Weights of a small GPT-style language model, trained from scratch on English Wikipedia.
Size: 10 layers, 9 heads of 64, vocabulary 8192.
Architecture: RMSNorm before each block, rotary positions, no biases in attention or MLP, untied embeddings, capped logits.
Training: a variant of Muon for these matrices, 732M tokens, 11175 steps.
MLP neurons of a small language model. Each row is named by its layer, matrix (gate and up: input weights) and neuron, and shows model dimensions 16-111. Each number is 128 + 24 x the weight over its row's rms, rounded and kept within 0 to 255. A neuron's up and down rows have the sign that makes its largest values positive.
A block is one neuron, or neurons of one layer that tend to fire together. After each block is what it responds to, as a language model described it from the Wikipedia text at the highest values.

L6.gate33 [169 148 129  97 118 120 167 127 171 131 118 125 126 151  91 120 157 151 184 115 129  90 127 129 118 172 180  77 144 177  88  88  94 124  69 184 111 145 109  94 130 109 141 150 104 113 132 135 146 175 178  82 187 102 103 124 139 112 151  98  76 127 141 117 139 115 136 121 119 164 149 151 150 104 133 125 133  73 158 142 147 102 153 145 118 114 116 112 154 152 158 128 105  79  99 107]
L6.up33 [100 132 132 120 120 123 117 148 144 163 123 129 120 116 119 155  96  54 160 123 170 129 183  96 149 135 135 139 134  88 120 117 115 122 119 108  90  84 122 144 121 202  97 107 115 116 118 148 143 109 126 112 102 105 141 155 151 116 105 145 178 104 143 156 107 163 150 152 145 137 111 121 145 131 132 112 136 158 100 124 100 109 112 116 129 100 135 124 171  99 103 154 134 165 165  88]
L6.gate229 [134 136 142 108 102 144 176 146 181 138 103 139  69 138  98 124 102 141 130 143 140 117 137 101  96 159  97 147 121 172  97 157 131 134 146 141 129 141 118 135 130 107 170 145 164 155 123  83 105 103 127 129 133 158 153 124 132 148 120  98 130 129 153 129 140 147  85 146  99 154 136 103 134 130 136 109 106 107 111 131 138 117 117 161 200  92 188 121 157  94 100 125  96 143  77 132]
L6.up229 [122 151 156 116  98 108 127 119 150 100 168 165 171  98  94 160 151 159 142 143 169  62 120  71 114 176 122 149 129 138 117 102 142 132 113 171 129 128 152 109 113 148 125 147 157 121 112 137 150 128  99 110 138 159 168 132 147 116 115 105 139 109 159  91 165 137 144 143  93 131 116 133 102 159  72 138 161 142 114  94 119 152 133  99 102 114 126 125 165 149 156 118 156 135 116 112]
L6.gate291 [123 109 171 152 146 118 165 146 121 133 163 160 139  87 122 118 134 147 124 183 131 112 154 149 180 110 134 128 133 142 137 109 113 123 109 129 120 142 170  98 100 161 163 176 157  95 120 110 119 137 111 145 153 155 148 114 127 100 107  66 109 160 115 102 148 123 131 125 120 120 102 148 155 117 139 148 121 116 137 186 134 119 139  87 133 157 103 114 165 119 108 159 143 138  90 131]
L6.up291 [113 131 157 118 119  95 164 143 151 100 123  78 111 150 142 152 132 127 103 165 136  99 104 127 153 147 107 146 145 108 139 174 135 123 134 116 135 112 132 124 122 140 163 158 125  89 133 141 116 119 133 131 134 129 126 103 112 146 146 100 138 181 120 129 148 129  92 128 104 117 107 130  86 126 173 158 159 140 129 148 158 114 105 112 116 145  97 142 132 160  99 109 143 119  99 131]
L6.gate303 [121 143 151 142 121 133 146 138 120 128  83 125 149 167 125 173 137 113 143 100 157 114 173 125 112 138 107  99 139  99 124 141 115 169 105  85 128 137 155 131 145 121 154 167  99 136 165 129 103 126 132 101  84 127 143 114  94 148 141 149 149 108 153 106 115 125 128 141 131 123 102 100 158 139 108  95 141 138  93 137 119  92 135 161 142 154 124 144 207 159 143 112 151 113  72 116]
L6.up303 [122 127 111 129 102 122 136 133 130 126 142 104 158 138 124 148 102  99 148 148 105  97  79 176 163 155 152 164 116 123 120 125 132 140 154 164 130 132 133 136 144 125 134 138 107 122 176 151 126 107 166 105 135  99  63 157 150  84  71 163  81 100 148 135 134 141 127 102 122  95 101 115 134 137 102 128 115 129 126 125  96 136 139 133 145  98 137 150 102 123 138 100 158 147 137 130]
L6.gate824 [ 96 127 137 117 160 136 168 135 113 151 100 144 102 114 143 131 123 132  65 145 118 108 167 115 117  95 146 114 130 156 107 113 146  85 118 171 144 126 125 106 103 128 110 126  93 120 124 103 148 148 113 155 159 114 147 118 196 144 168 128 111 102 106 133 106  96 122 154 133 124 119 118 106 120 105 158 133 181 156 134 140 111 169 143 131  98 112 128 151 103 104 127 166 131 142 119]
L6.up824 [100 125 116 175 130 142 122 147 137 112  97 118 123 126 123 130  92 131 133 113 113 126 155 128 113 131 109 154 198 137 113 103 170 107 141 154 134  59 122 130 133 158 115 143  77  61 165 150 106  86 114 134 112 140 140 129 136 153 132 138 121  92 118 163 112 118 147 119 159 147 173 126 132 158 144 151 161 103 146 167 113 129  96 134 153 140 123 120 140 142 130 138 153  99  87 113]
L6.gate970 [ 98  97  91 150 121  76 138 167 133 103 105 158 139 143 161 140 129 110 130 100 120 153  87  99 108 118 161  65 174 120 157 115 130 130  99 114 124 140 112 130  92 131 159 158 107 108 134 129 140 106 117 118 130  70 151 147 109 101 133 140 129 114 143  51 117 149 125  85 100 115 125 144  96  94 131  83  82 105  85 165 145 134 104 124 129 127 119 172 144 145 130 140 125 183 141  84]
L6.up970 [133 130 119 105 158 162 125 128 139 179 136  91 128 103 121 114 117 160 138 133 120  79 154 115  83 143 127 136  79 140 135  94 167 110  96 159 143 123 149 156 140 163 132 105 129 161  97 106 151 148 122 117 123 152 141 157 106 150 137 131 104 151 142 175 156 197 133 151 137 108 161 109 140 177 132 167 147 121 119 102 152  97 140 139 115  88 124 145 128 129 136 130 108 149 123 130]
L6.gate1509 [153 132 133 142 148 126 117  94 168 134 119  79 162 101 101 150 172  85 125 115  90 104 112 126 147 117 177 124 147 132 139  94 104 107  84 141 147 130 142 105 111 138 104 166  75  35 136 166  98 153 180 121 102 133  85 115 134 157 139 114 128 130  97 134  81 115 163 125 136  95 122 136 142 137 113 142 138 151 131 144 159  90 106 145 128  91 109 119 146 155 103 122 121 113 110 156]
L6.up1509 [110 128 114 124 181 111 161 167 108 140 169 134 137 114 108 122 118 110 142  97 144  90 115 120 142 130  89 136 113 142 112 122 143 106 173 126  92  86 152 124 144 134 111 151 121  59 157 135 116 155 129 161 156 148 112 151 136 112 108 138 138 170 143 106 143 134 133 146  91 140 122 144 105 151 129 139 136 122  96 139  96 120 144 157 105 162 133 137 187  93  94 108 102 175 104 144]
L6.gate1514 [128 141 106 119 137 131  96 105 157 133 135 122 154 147 108 115 128 141  99 153 139 127 148 111  82 150 123 119 137  91 154 162 148  85  99 150 150 138 103 127  88  94 121 166 125 113 175 117 118 121 109  82 184 124 124 136 132 123 124 140 115 202 150 130 120 104 163  92 133 134 159 115 140 132 142  90  62 127 121 169 109 154 111 156 129 146 106 112 145 120 160  86  74 133 106  97]
L6.up1514 [143 139 142  92 137 115 104 128 166 138 124 111 151 120 120  66  92 126 112 111 118  93 142  96 105 141 134 163 182  94 101 136 139 122 152 129 137 154 117 164 168 116 106 122 130 113 130 134 129 120 137  95 158  95 172 125 114  86 128 112 150 141 159 146 156 120 174 105 102 138 134  96 120 131 113  97 102 109 131 149 100 148 138 120 119 112 108  85 108 141 157  98 136 148 119 130]
Responds to: Short opening pieces of longer words, mainly al and di, as in the Arabic article al- (Tahrir al-Sham), alkali, Dillon, diocese; sometimes "In" or "some" in sometime.

L7.gate454 [132 216 105 111 141 109 211 125 179 111 167 127 111  89 138 106 147 133  95 106 126 154 127 123  94  89  83  85 132 158 151 142 164 135 103 187 101 110 168 121 112 103 129 123 117 148 128 164 152 160  92 145 145 124  87 114 114 116 105 137  95 169 105 145 160 157 107 146 159 150 137 164 112 120 164 127 123 141 148 170 132 110 157 142 147  79 101 133 136 175 124 100  74 106 134 113]
L7.up454 [149 123 134 107 124 105 163 107 116 125 126 142  95 100 154 112 148 112 154  84  92 107 119 137  94  98 107 137 130 162 132 136 110 108 131 131 136  96 180 119 181 114 103 122 142 107 142 144 143 120 155 168 116 113 128 140 153  99 148 184 136 134 129 166 169 169  89 111 142 146  96 109 107  82 145 113  91 117 120 131 151 168 142 146 125 138 101 136  98 163 154  96 102  99 133 107]
L7.gate533 [150 103 118 131 183 164 146 129 135 125 140 148 163 103 149 133  93 128 129 132 116 142 144 121 146 131 151 113 132 114 160 140 111 134 103  88 122 115 154 113 144 133  99 142 129 101 136 140 131 119 114 155 119 133 122 131 175 126 122  92 167  99 172 135 112 128 153 148 126 147 168 130 136 132 112 134 153 143 153 141 162 119 132 109 120 143 114 110  89 118 105 127 114 143  81 119]
L7.up533 [ 86 112 117 132 103 150  97 101 103 148 133 132 147 149  93 121 160 114 133 125 142 117 138 121  69 167 111 119 111 115 121 131 132 114 145 122 159 127 137 140 154 130 124 149 167  96 119 123 138 140 156 177 124 125 122 103 118 138 128 119 139 103 167 120 110 144 158 142 130 137 129 103 120  97 163 141 133 107 164 112  88 115 132 102 157 158 126 131 123 120 126 138 145 111 118 131]
L7.gate637 [ 65 127 149 120  97 111 102 135 114  99 105 146 105 127 111 128 123 154  75 132 125 108 135  95 196  79 132 106 192 142 152 102 135 131 114 111 151 190 175 150 108 160 133 142 161 131 111 130 174 140  90 137 126 160 175  96 160 106 100 170 144  92 141 147 158  90 147 152 125 165 158  61  89 132 172 131  69  97 140 140 128 136 176  91 115 137 124 123 142 104 163 117 114 129 123  99]
L7.up637 [100 148 111 133 188 103 122 137 104 108  97 130 130 126 156 122 140 160 112 109 120 137 134 170 153 130 129 169  77  82 110 142  81 105 149 102  90 101  69 122 171 130 123 132 103 125 116  88 145 181 130 138 142 150 159 135 117 116 139 104 131  80 164 121 142 140  62 135 144 137 121 152 136 122 123 117 130 123 148 107 105 133 143 124  98 184 168 129 134 116 153 115 150 114 123 103]
L7.gate1105 [166 168 131 112 104 139 165  87 141 162 135 164 130  84 137 130  91 113 162 141 114  79 154 116 118 102 114 121 117 104 104 119 160  87 132 148 124 101 126 165  91 117 112 117 110 118 123  94 126 121 149 143 153 127 120 151 137 162  71 149 147 109 109 171 164  69 153  85 140  75 148 107 149 158 153 110  81 117 128 119 109 152 153 121 159  94 120 138 181 116 137 144 129 118 130 136]
L7.up1105 [106 107 144 106  83 103 157 157 101 116 160 114 125  90 138 141 134 144  68 108 136 168 155 146 161 130  93 115  99 126 120 104 124 117 108 119 111  84 141 129  96 134 156 140 168 149 162  96 168 150 105 136 129 152 134  97 106 131 117 129 182 128 134 174 123 128 125 106 136 120 108 142 117 136 135 109 152 115 136 116  97 111 129  89 120 139 180 150 114 118 122 114 105 125 181 131]
L7.gate1237 [151 157 154 131 145 103 189  82 138 156  87 160  98 129 128 115 145 126 110 105  78  95 131 125 159 142 179 117 139 142  93 157 111 128 120 100 118 147 141 104 152 116 112 131 128 131 140 137 115 142 167 118 142 119  89 157 156 129  95 127 134 152 125 100 121 160 116 129 115  87 101 153 123  89 113 162 149 121 128 100  79 133 147 142 152 129 112  90 135 150  91 142 108 102 124 116]
L7.up1237 [120  95 125  96 169 135 129 185  99 150 128 132 157 102 117 165 121 122 188 143 116 112  93 126 112 103 151 128 100 104 145 164 114 150 145 142 108 135 130  57 108 143 119  91 120 159 143 140 157 103 149 124 145 153 121 154 135 138 133 122 123  97 139 109 133 127 118 141 178 133 115 136 119 160 100 119 102 124 155 136 115 128 128 119 123 110 142 158 169 100 139 126 109  97  93 143]
L7.gate1374 [142 115 100 117 128 113  94 121 178 119 120 126 146 140  86 123 165 105  93 109 115 127 102 125 107  98 120 112  91 134 125 137 132 113 174 133 100 125 127 109 114 116 122 126  94 142 175 135 144  94 154 140 123  91 112  98 149 114  86 115 121 150 112 138 131 153 117 152 147 160 132 164 135 135 116 114 122 171 114 151 127 130 138 149 112 124  88 107 110  87 116 113 102 102 148 103]
L7.up1374 [146 128 113  83 135 130 119 137 168 131 119 133 134  81 121 103 155 121 122 106 107 101 148 136 154  99 145  93 114 106 112 152 113 104  99 141 101 138 112 132 147 112 144 146 122 121 120 110 135  93 146 168 119 119 135 103 156 103 125 109  72 108 163 127 141 180 103 134 129 117 147 130 124 158 135 143 135 108 108 140 120 136 133 113 107 159 144 118 139  93 140  85 124  99 126 139]
L7.gate1432 [121 128 150 140 155 134 110 132 112 151 131 147 100  98 124 127 124 137 135 139 153 105 144 122 113 116 119 103 137 136 116 100 136 172 161 150 148 141 143 128 130 158 141 159 127 124 106 168 119  95 158 163 151 140 156 161 107 131  97 107 111  99 112 150 156 112 108  99 102 166 106  91 113 143 156 104 162 103 111 132 134 107 133 106 122 125 114 134 122 137 112 119 123  56 158 128]
L7.up1432 [143 118 147 161 131 147 115 151  90 159 128 133 119 161 142 112 136 143 130 100 106 120 154 104 153 107 138  55 140 103 111 138 111 128 114 169 164 116 131 119 138 125 138 141 154 153 164 138 105 116  93 114 117 174 142 143 147 100  84 144 126 162 143 137 175 139 129 125 124  85 160 131 127 100 149 121 130 149 114 119 118 138 116  95 123 124 147 140 136  93  80 104  80 132 114 112]
L7.gate1497 [127 142 121  96 134  94 122 124 120 102 147 150 116 149  86 132  98 103 161 133 135 125 119 153 145  82 123  93 123 160 122 151 140 127 145 170 131  93 148 123 159  75 118 167 122 145 149 130 124 142 165  89 149 130 136 160 137 152 117 147 134 119 160 133 144 129 149  92 136 110 133 101 139 187  76 130 137 119 124  90 106 124 135 174 170 130 122 122 145 131  98 135  93 122 104 150]
L7.up1497 [123 101 134 146 124 112  95 174 146 180 134 140 112 116 121 114 146 144 127 110 107 176 103 124 127 110 111 101 131 108  93 122 132 164 138 154 138 109 125 107 124 111 124 104 119 142 159 133 133 129 186 140 155 138 166 139 113 137 130 135 143 148 114 142 130 142 114  66 148 135  99 126 135 170 172 107 101 149  90 129  86 127 163 128 148 134 104 129 134 126 137 152 150 105 156 116]
Responds to: Token closing a long proper name, usually an opening parenthesis after it or its final head noun, as in Bundesanstalt (, Athletic Association, Fight League.

L5.gate397 [145 151  91 118 163 103 153 137 104 124 105 137 153 139 151 167 159 129 135 113 115 141 203 101  85 143 151 135  89 123 112 118 137  56  70 156  96 157 168 149 110 162 174 123 136 102 123 118 108 197 121 131 111 128 107 101  89 101 135 175 135  93 147 106 115 122 125 156 127 122 126 147 148 152 141 132 113 139 121 112 158 127 155  94 135 104 134 130 172 142  56 116 126 129 113 136]
L5.up397 [177 119 108 100  98 114 165 132 127 137 138 123 119  88 102 144 144  96  97 131 148 139 168 125 106 108 137 146 156  74 133 137 144 184  91 136 120 146 150 132 153 115 155 129  72 144 105 127 139 122  97 102 133 116 151 105 126 147 133 130 161 124 124 104 103 142  93 123 124 111 158 126 157 138 152 118 113  72 134 129 109 133 127 122 146 107 125 104 170 111 141 148  81 139 130  84]
Responds to: Tokens right after a first name, mostly a middle initial or a surname's first pieces, such as John C., Tommy Las(orda), Lie(ber)man.

L7.gate181 [142 100 116 114 128 180 116 131 157 153 116 156 126 106 146 144  93  78 116 101 122 113 128 150 142 128 145 154  80 105 131 112 140 123 123 129 114 133 116 112 146 176 157 135 153 100 156 127 157 124 109 141 170 101 167 130 113 143 139 151 151 211 145 137 137 114 108 142 136 152 125 102  93 130 142 114 160 166  90 187 127 137 114 104 127  82 110 174 108 159 120 139  73 135 128 120]
L7.up181 [161 107 123 125 122 105 162 137  92 129 152 109 160 113 123 121 154 115 132 133 105 110 115 118 142 161 130 157 101 167 153 149 145 105 121 106 142  89 135 133 103 128 141 103 120  78 116 116 142 129 162 135 107 147 164 147 125  95 121 135 148 103 106 135 165 149 147 115 137 120 115 120 152 134 120 129 125 104 150 138  83 134 140 165 156 110 145 142 170 108 101  78  96 114  97 112]
L7.gate384 [118 110 170 149  91 105 129 146 160  83 140  87 116 132 116 114 124 111 106 167 139 105  98 149 106 151 117 154 126 108 111 112 109 148 135 156 117 134 132 127  79 126 141 134  89 140 117 105 140  99 163 145 154 130 186 135 129 126 124 102 118 126 109 139 185 114 126 147 130 140 109 116 105 134 118 155 135 166 137 108 134 129 131 114 132 127 120 140 133 109  74 102 127 108 135 121]
L7.up384 [135 168 140 147 103 104 143 121 126 111 144 127 126 137 100 133 123 173 119 146 135 114 148 111 168 129 109 125 151 156 128 134 107 142 149 112 152  79 112 134 154  94 127 114 109 100 135 177 108 202  94 118 130 120 154 107 107 124 112 109 101 109 145 162 145 111 121 117 160 154 166 142 115 120 139 112 136 164  82 139  97 154 108 140 133 167 129 122 145 132 102  98 117 134  86 120]
L7.gate784 [ 91 127 160 131 157 129 111 119 126 138 146 106 153 138 101 135 155 150 152 157 178 156 117 116  98 155 186 125  81 138 122 124 131 162 114 131 152 132 149 133 133 123 173 145 150 124 165 159 102 188 129 136 143 138 122  99 143 109 127  85 154 107 135 116 145 148 140 141  84 125 179 122 143 126 142 135 169 102 131 110 125 137 119  87 120 155 135 149 117 131 125 129 148 128 173 108]
L7.up784 [115  76 163 134 133 109 121 163 131 111 136 135 179 154  65 144 114 148 118 121  87 139 140 152 120 101 122 119 126 137 104 123 112 113 112 135 147 119 105  98 164 162  62 132 101 149 162 128 119 158 112 141 120 151 127  96 168 167 133 149 137 142 131 133 108 136 146 123 146 117 132 118 117 100 151 144 111 149 124 133 126 168  93 176 115 109 115 147 148  88  78 144 129 122 140 122]
L7.gate854 [114 137 137 113 165 108 115 182 125  73 131 122 128 182 174 131  82 162 127 136 144  79 148 110 166 124 167 134  96 162 131 165  88 140 174 127 113 119 150 151 135 139 105 164 100 175 144 130 112  92 131 117 138 132 167 155 103 132 115 103 100 166 121  99 134 111 133 131 141 130 124 159 108 125 121 121 146 129 135 119 141 135 175 127 114 113 124  86 150 101 117 144  62 128  94 119]
L7.up854 [160 153 135 154 148 156 116 125 140 151 100  86 137 106 126 153 105 106 126 156  79 106 137 104 118 101 113 133 180 131 104 120 148 200  96 108 164 150 132  88 111 166 134 150 104 173 126 147 109 118 132  95 136 138 149 132 113 117  76 141 140 125 141  95 128 154  73  92 112 129 131 118 154  97 165 142 137  86 138 159 135 141  98 177 153 143  96 115 152 120 130 158 124 149 173 152]
L7.gate1036 [125 131 136 171 160 152 173 126 154 103 123 129  47 125 151  93 142  82 109 146 109 137 107 100 103 117 148  98 137  99 140  92 112 132 150 125 108 160 129 127 126 154 122 112 106 156 122 145 152  77 130 124 147 108 140  94 114  96 153 134 113 128 116 126 146  92 113 120 157 143 111 140 129 109 130 132 125 166  84  92 155 123 161 138 141 131 145 126 122  86 173 110 124 159 113 165]
L7.up1036 [133 116 137 152 135 150 124 125 126 176 141 114  97 154 111  97 155 122 103 102  78 140  93 127 123 136 130 136 154 137 159 101  94 121 140 178 163 120 159 122  95 125 125 114 114 147  90 130 168  74 157 134 131 118 137 107 138 122 126 124  90 136 127 139 114 118 113 143 152  92 112 105 176 105 120 161 125 143  78 159 149 107 142 143 132 127 153 136 140 114 160 111 135 176 121 173]
L7.gate1098 [145 142 151 151 171 149 119  97 115 133  99 114 117 184 144 133  87 126 133 131 145 145 145 165 135 135 135 102 159 121 129 151  84 120 101 112 148 141 134 121 156 116 138 155 141  92 125 146 133 159 149 122 178 127 116 135 111 101  96 121 133 108 133 107 162 101 125 123 143 131 164  63 100 145 121 163 128 132 137 137 110 135 130 101 133  96 153 132 165 169 152  98  95 157 110 153]
L7.up1098 [144 136 137 106  88 155 134 112 158 134 146 111 153 168 123 143 100 125 143 113 144 151 117 112  94 157 153 114  99 106 150 142 111 102 120 138 161 140 120 120 134 139 149 140 102 140 168 118  84 137 121 113 148 178 132  87 128 112 158 177  91 147 147  64 146 162 122 207  95 110 150 133 158 125 134 151  99 126  97 144 158 108 138 122  98  78 165 130 166 146 165 132 146 103 107 172]
L7.gate1440 [159  82 132 111 177 116 109 145 163 129 106 127 132 140 145 136 149 147 146 130 122  96 127 138 118 166 147 132 133 148 160 153 142 113 144 121 126 152 100 176 122 132 144 142 114 137 123 159 123 128 153 126 138 124 145 103 111 127 169 141 156 146  95 123 108 118 118 186 144  99 160 142 129 139 145 156 163 114 158 138 124 117 128 116 107  92 122  76 136  81 127  80 170 135  59 123]
L7.up1440 [152 137  86 150 134 111 141 146  96 152 118 140 146 114 132 116 118  80 152 201 148 144 159 122 124 127 133 149 134 134 141 128 107 171 106 142 109 108 177 125 141 124 125 116 130 104  92 167 119 113 125 104 162 127 120 127 139 141 125 111 149 124 136 118 181 111 116 107 118 138 131 115 173 132 147 107 128 104 153 147 135 119 150 132 129 119 108 125 111 122 104 156 155 147 102 139]
L7.gate1518 [118 173 137 120 128  92 116 145 123 121 123 135 123 163 133 129 112 172 119 161 105 154 121 157 111 126 121 118 131 116 144 115 141 140 112 100 116 119 167 120 112  96 140 119 129 170  96 173 101  97 113 130 134 142 160 126 139 128  75 118  94 163 105 134 143 134  79 104 128 157 123 109 144 112 151 163  95 134 110  91  97 155 126 122 132 116  97  78 167 132 134 144 140 151 101 116]
L7.up1518 [105  99 155 121  93 130 121 121 168 130 106 109 153 122 103  86 114 126 124  93 110 126 119 123 155  96 140 119 113  88 134 121 109  96 152 139 141 102 134 136 132 147 135 124 123 175 146 112 165 121 116 138 115 130 117 149 115 144 144 136  98 117  98 134 135 143 161  82 206 108 154 127 113  88 119 123  92 155 110 142 105 107 127 117 108 132 144 108 145 145 146 138 142 174 131 152]
Responds to: Word-piece tokens inside foreign proper names, mostly Arabic ones, such as al in Nour al-Din, Abdul, and El in Amin El Hady; also Spanish, Indian, and other names.

L6.gate119 [115 136  75 109 141 120 109 123 133 149 144 111 153  86 116 175 149 136 139 142 156 147 121 122  77 139 132 168 107 141 138 136 141 123 107 172 147 154 168 128 131 125 144 102 111  78 151 156 134 147  98  62 153  62 150 129  89 131 112 137 103 141 106  86 141 131 123  92 139 181 152 147 114 153 125 132 133 117 142 174 113 121  71 142 128 137 130  93 139 154 150 118 126 139 105 132]
L6.up119 [ 98 146  99 109 147 144 125 152 144 104 126 120 137 101 154 172 144 137 117 127 123 156 101 112 125  95 110 127 132 133 122 110 126 121 111 123 142 153 147  95 182 116 124 142 143 203 138 162 100 166  99 145  94 119 139 107 127 134 135 153 110 138 152 124 131 146 149 147 140 134 149 162 155 152 150 136 116  81 146 104 152 108 132 160  96 123 138 104 123 151 118 112 107 133 133 114]
L6.gate516 [ 98 121 104 105 117 104 133 135  73 159 115 145  94 106 123 131 150 151 113 143 131 130 174  97 146 100 139 121  94 106 123  72 108 144 164 151 125 122 108 132 133  97  90 145 107 110  66 147 149 112 129 162 128 113 120 108 138 121 127 174  93 158 114 113  90 127  84 188 105 176 130  82 120 138 143 128 151 108 122 141 141 161 111 152 174 111 140 120 119 137 149 119 165 175 123  94]
L6.up516 [142 136 142 123 120 134 134 138 128 123 102 144 159 119 125 148 168 103 139 121 112 151  85 136  95 116 113 123 151 147 175  88 153 137 111 112 156 146 120  80 125 128 151  87 111 120 121 143  95 108 119 123 150 149 104 116 107 167 147 130 139 112 141 145 137 129 110 105 119 100 149 184 120 119 121 114 128 123  90  86 150 172 114 121 118 107 138 119 148  99  82 170  62 117 118 127]
L6.gate594 [143 153 143 102 129 116 140 104 104 125 114  95 145 163 169 177 184 172 111 138 115 144 166 115 149 133 170 130 126 155 124 131 134 108 118  97 121 123 155 158 152  74 144 148  98  89 130 128 108 146 123 106 119 113 146 130 125 156  97 149  94 133 103 132 115  87 159 115 103 102 148 170 175 150 122 132 119  67 140 153 159  91 157 141 129 106 110  99 152 133 125 118 154 132 108 149]
L6.up594 [102 178 102 184 150  84 176 117 119 105 151 115 136  94 143 148 154 131  77 124 166 112 154 129 145  86 136 138 144 116 144 123 163 179 126 149 170 119 149 114 133 120 172 101 133 101 107 103  96 182 108 124 135 135 117 117 130 132 131 120 154  78 114 154 107 107 129 123 121 112 166 151 126  92  91 117 115  90 115 132 130 151 104 104 151 113 130 139 132 113 118  81 137  94 142 111]
L6.gate604 [163 124 140  94 135 132 110 198 197 120 107 133 160 158 107 124 172 150 111 121  83 113 162 126 113 128 127 127  99 122 148 151 152 110 129 112 142 132 121 131 103  78 133  97 100  98 148 139 121 108 140 124 157 132  93 132 134 151 129 131 106 129  96 100 101 180 147  92 115 157 168 109 185 128 128 121 129 102  88 167  95 134 106 156 109 142 150 110 134 120  98 134 113 108 104 163]
L6.up604 [118 126 117 149 152 112  92 171 127 120 104 137 131  85 145  81 156 147 103 102  79 131 108 108 143 101 138  98 115 135 134 150 132 130 125 119 122 142 161 125  79 101 171 123  84 119 130 162 120 157 134 127 135 122 122 107 137 109 120  94 143 128 119 131 146 145 181 129 135 143 159  77 105 141 171  96 157 115 115 146 125  99  54 129 122 114 134 144 137 125  85 100 102 130 101 173]
L6.gate607 [131 123  94  93 110 154  96 180 137 148 105  86 105  99 108 129  91  91  73 144 147 100 173 106 133 133 141 134  88 120 165 185 128 111 136 107 120 140 113  87 116 106  75 128 158 156 138  95 136 165 136 165 106 121 125 119 124 139 148 162 115 132 118 137  94 138 104 156 124  88 132 131 171 139 169 171 143 119 133 143 170 106  99 138 148 136 121 143 114 137 125 123 123 165 146  88]
L6.up607 [125 144 135  65 121 139 133 164 161  98 126  79 115 124 120 137 172  89  72 105 134 100 115  87 125  70 128 141 122 182  99 151 146 143 130 139 146 135 156 111 119 105 101 151 137 143  96  88 141  91 111 119 136 132 119 128 190 124 131 148 109  85 146 121  76 168 145 151 124 165 154 150 118 112 130 125 132 136 106 141 124 138 118  99 116 119 140 145  95 134 156 134 129 147 113 128]
L6.gate1027 [136 135 132  84 154 100 102 148 145 146 144 133 151 129 100 148 138 128  88 101 116 123 126 145 123 132 110 122 137 144  93  90 148 106 109 139 136  74 142 124  84 115 123 143 123 120 117 166 143 141 126 142 150 111  78 106 131 164  83 125 114 137 100 140 161 106 111 107 110  93 133 146 118 149 170 122 119 140 159  83 116 115 146 108 152 118 118 159 165 138 122  94 104 134 151 142]
L6.up1027 [140 122 131 136 143 149  92 124 116 119 138 101 111 158 141 102 105 117 119  98 145 159 144 120 142  73 111 114  94 160 126 158 118 151 118  93 109 119 122 139 126 107 106 101 125 121 106  63 102 135  79 155 122 128 161 135 128  91  82  92 155 157 133 101  95 123 169 125  79 160 136 145 165 139 130 163 103 128  98 115 117 113 110 126 135 117 119 137  61  93 144 114 133 139 166 137]
L6.gate1068 [136 124 143 153 135 152 144 156 113 126 113 107 127  88 103 165 126 123 111  95 147 156 123  98 110 153 158 148 119 137 147 162 114 135 102 175 151 143 137 115 164 136 116 155  98 142  95 131 125 123 104 119 108 154 112 117 166 126 102 142 179 146 144 146  76 164 133 161 103 136 176 106 148 126 131 143 147 127 129 122 168 181 154  83 142 148  88 127 144 110 124 149 112 126 100 118]
L6.up1068 [139 157 124 193 125 123 115 121 117 110 112 138 138 139 100 141 102  97 134 115 139 107 141 107  96  79 120 119 153 118 119 100 116  87 171 127 143 158 170  97 131 147  92 149  84 140 100 147  87 132 102 181 132 120 180 122 127 164 159 157 187 127 138 127 152 101 152 108 104 137 123 137 157 115 105 153 122 108 147 127 185 146 121  99 140 104 101 144  99 147 127 113 138 106 120 116]
L6.gate1322 [ 98 103 104 107 130 121 142 136 119 108 122 110 110 127  94 152 112 137 129 113 141 118 122 141 127 142 127 133 130 112 113 136 112 152 117 123  81 180 132 147 117 114 119 119 131 116  94 107 168  88 158 121 120 115 150  93 154 157 173 173 113 136  87 121 123 178 125 154 146 158 133 151 140 142 151 141 125 122 155 145 128 117 146 129 161 143  86  94 128 126 101 144  89 111  95 118]
L6.up1322 [116 152 149 148 152 182 123 124  99 159 121 157 140  90 165 108 126 113 141 131 158 156 129 128 159  92  70 124 128 119 110 136 133 151 154 160 126 187 121 114 165 159  82 122 114 128 149 108 130 122 151 102 131 116 112  74 107 154 137 139 134 148 100 158 125 160 132 112 126 164  86 137 147 119 126 129 106 120 124 111 115 160 164 111 129 163 143 150 135  90 105 130 112 120 105 113]
Responds to: Middle-initial letters right after a first name, such as William H., Thomas A., Edward L.; also word pieces inside surnames (Hel-dens, Sch-och) and an opening parenthesis before an acronym, as in Tribunal (FCAT).

L5.gate692 [155 113 125 137 140 119 110 116 140 124 119 153 150  84  99 160  85 127 119 129 181 103 136 119 142 109 109 160 140 120 102 108 157 119 118 135 114 124 167 161 115 137 149 165 128  84 118 142 135 149 115 178 162 124 121  93 143 106 123 123 150 146 118 140 128 147 160 164 146 121  91 134 150 123  97 139 138 114 132  91 104 150 148 139 152 135 106 158 125 133 103 172 105 123 116 129]
L5.up692 [133 117 136 141 127  70 138 159 133 113 147 152 134  83 136 164 112 122 125 119 151 113 181 126 159 127 100 115 147 126 106 153 153 164 131 124 128 164 144 104 108 153 129 170 172 101 122 134 120 139 155 138 140 137 145 134 104 172 135 131 125 119 178 112  98 162 167 140  91 146  93  95 162 118 103 155 122 147 160 163 150 118 159 119 166 104 131 136 127 130 138 119 132 145 107 102]
Responds to: Word-piece tokens in the middle of foreign, mostly Arabic personal names, such as al and the hyphen in al-Ta'i or Al-Hadhood, Kun in Kuntar.